Weights of a small GPT-style language model, trained from scratch on English Wikipedia.
Size: 8 heads of 64, 125M parameters.
MLP neurons of a small language model. Each row is named by its layer, matrix (up: input weights; down: output weights) and neuron, and shows model dimensions 336-463. Each number is 128 + 32 x the weight over its row's rms, rounded and kept within 0 to 255. Numbers have three digits each.
After each neuron's rows, "fires on" lists the tokens most often at its 100 highest values on Wikipedia text that the model never trained on; "raises" lists the tokens whose logits its output raises most directly, leaving later layers aside. A number after a token or word is its count.

L8.up1901:122138141122143165126084086097112117112131150112103154126153103131154162156092108101107115122126166147151143143143136181132128093166083081114135134101135069105183123135068154122081136080200138174150183202119155097108123160143078187060145101095103102119102161137147094148086093141166137140079095070087210123140072106212079122121132190113177137127179128164148151155130153101113111172110
L8.down1901:112030119131065201092189104099135111135107106113153134205142133159073122162119169118153112102061164128150112118125078158094100130098123091124096140140191109107121166187191128099116143193149104072112138115177157091128120145045146059120133142119135123142146134089107166123107145124145103088147171135128123165193162097130173126151107093084120136099174087103155170120115146106085154132136
fires on: ", " 81, "the " 4
raises: "she ", "he ", "they ", "we ", "She "

L8.up1180:139172080139108138130099091154136199109109116186148136150138140096141185104050167117089125131054133095170107151091117124119131114081170132164163176166141155055162130129156158106128175200106159214128087116072147074096101170123156099111104135136130114119095155079098132154101106170142104083208128134126177147133120093093149128144142105159126102221115055148135160093140107103122170116181
L8.down1180:090087143108108147077081172117139084128178133151137102092142155105129119112148138116170135104095136133131069113154100085107138118109053110102142091081091096166135201159171159080085066126106087182137181206115125146105076064106127099156076106119112141156128120043056112026106147133092122091115170149168133099135171133143115130153034155119100161053069138149140118130130098129090138160139
fires on: "of " 43, "akh" 12, "(" 5, "| " 5, "6" 5, "the " 4
raises: "the ", "its ", "a ", "their ", "his "

L8.up3573:149167100165100158118130122141090148082118167128145133143152166201159142155098152071118167092142120126161028109112150107117151148138082084140107184111092076140155097189052136152138124139093090112146085079184145117103169106135132087118042146088097146103068085170131104117196091151144104148112065153155119099067095099155094109121137104167094111174090145071142138123142110066117138104170
L8.down3573:129122101113147120134164147157115135116134123154106097097125138094094097125146081103144081157086109146089188077142090115153069125135151073097109112166077119095105104127148092093171106138169162114061103162143120122173105144102127097167122094122146107135111108129144103112086171046116141124157179165136102135127155087121088176143129137132168097112156150213138173139166122181137101137088
fires on: "to " 50, "by " 6, "with " 5, "joined " 4
raises: "her ", "other ", "the ", "its ", "an "

L8.up1409:084144130124064095107134107148081130176067085104195151083148121097136072152158185099098125106138147137117120173096079098157117133122133135153123184153114137108108098111132133143123179114121071184157173078101152131127091176108115126133171092139135153064060158112098137102158092148074147103122118077077143100127139157105090135137094110216097105107081114115127138054146127118146156128113
L8.down1409:180143116101161107100119168135113145146150109134141161194115136137086178087156079108134171138101157157139114069033163150129126140074105086091168173076240161109081152128137124113109118129166123166133103135130072118095129100135122136080154165141095101156163119124059062105108168067102133094077189100205168113111114116104155184154100093053134090147071097117123137160176134069137088111076
fires on: "of " 38, "for " 8, "round " 5
raises: "some ", "its ", "their ", "the ", "those "

L8.up2476:112147082148122137096135128109139191083078119082163088109131165097107096157172109104150089113051142120122098105105077184139180153122118104099172114077105052128134080134072117135111113142205127153130096096177137115122106116157040133117086108097096115166131143093107154135077176136114109104170124094083115167095147139148086137118152118064110191154174165110158048145124106119126078119096
L8.down2476:103128106146123130138167088119157103155108104089120158156158141172176152155153122080148084100147089093147091119083074088124089087124123116151161113132129108112107122138170107140076090118158142108158091103146124150142134131152105095113162131079110096191096105044134113100130139159155087105121096159164167121124183118122162133166098102131143171124188129082084180074158115159138099138121
fires on: ", " 56
raises: "they ", "he ", "she ", "we ", "it "

L8.up1460:095123115069164146187076091115082125125200136137101158104128099133141165116105142116128121128112197112133186194170161144145145122138085115100108132134072172135157114118127114142078134149159092107125152123152045116062095129181107167122116127099122123129080123116156125125118109135198127140107112129098153165037121121176114062147163149138117122101076103168142169103133110116112132128077
L8.down1460:134122107122125117114140124103071119148118122068073136092111131137125125107107102097178109145121119139099108131124157107111187147116147125144116082123160112127137131108060094155169120126136127090130120137124102110103072066137178154081062116124075124120115099150159120081165196092102071169157133191136136151093138088090147082181125151173088116109102124169128120126144117118167101125119
fires on: "–" 29, "of " 25, "to " 10, "– " 7, ", " 5
raises: "which ", "which", "whose ", "whom ", "present "

L8.up2276:132158117136116140126146141163081168118156093146179118111124142170088133190162164141143156083113090083101149107148175134136146146099115120172136120171176174138138121092158096088127143221123199149097151153129082162120095117129174128151135112176121159130132125102164101114127119157162138152104104177116196121124108102122135115124061119104109129030156100195135145118174139169140117156194
L8.down2276:175103140169123065194103089086098054184135118126140105121151096124159156084143105083141145183139170132115126123161083119118099079188108130148194099128153104146190153120093165116138083106092174178082082096166111093092159123131074133112110091165092192070157134134109168093126164115154167073127128084221128171151079067106116094140085140129126142141098125073122162110129131182135098020138
fires on: "of " 56, ", " 7, "mm " 5
raises: "from ", "across ", "which", "which ", "throughout "

L8.up1773:099113151125094140172061151129090173184113054072168121113156075045170137132204136114120146160063115154076102117102102126149103153110097087096101122128135145136132098137135120140148136153124134139136140102144120129118132140108107182139181111073140077138122112121086136129109157188123153116137102148111170112106148127148130111160125190114126095103173100169135128144145103175076102144086
L8.down1773:124108114091105140144147147127110134086125145129141121050134132107119112104174125139119138165158120128159120129150165149138105081123152144131140128121098077135121138143167183119072178112116103091111139105154118087134137162151177114104184132126140090132142135111121116107146110115128132170134120121200124175122219092115141114129099045150127153106101151096107097126142144111090101162106
fires on: "–" 40, "to " 16, "2" 5
raises: "the ", "their ", "a ", "its ", "ita "

L8.up4066:116110126141181111100098057168119113124109131172148101180151112165147088051091214169124134177176108096141128157094137166147102132127116150112141080139055109178164161153141104134098093161174122105071167125139097160108166105092152126132192084104040175117076109084150076176147149134082130128107165132176061129139049149220144139121114106167139097115174104133166125138133140159077156142101
L8.down4066:095136121139130103066112105114122145111145108205155120135181097127107155136080136121119092175143126094121141145145163123200124089125152162114118076132097119140118156154113168130129099126120134083136172141138082120138127162113154073182177116166129152112118119125186139125087113166121104146110098093149123153161075157193137123047125103122146202083088127123140133144137120125139118117108
fires on: "to " 72
raises: "to ", "been ", "be ", "fall ", "win "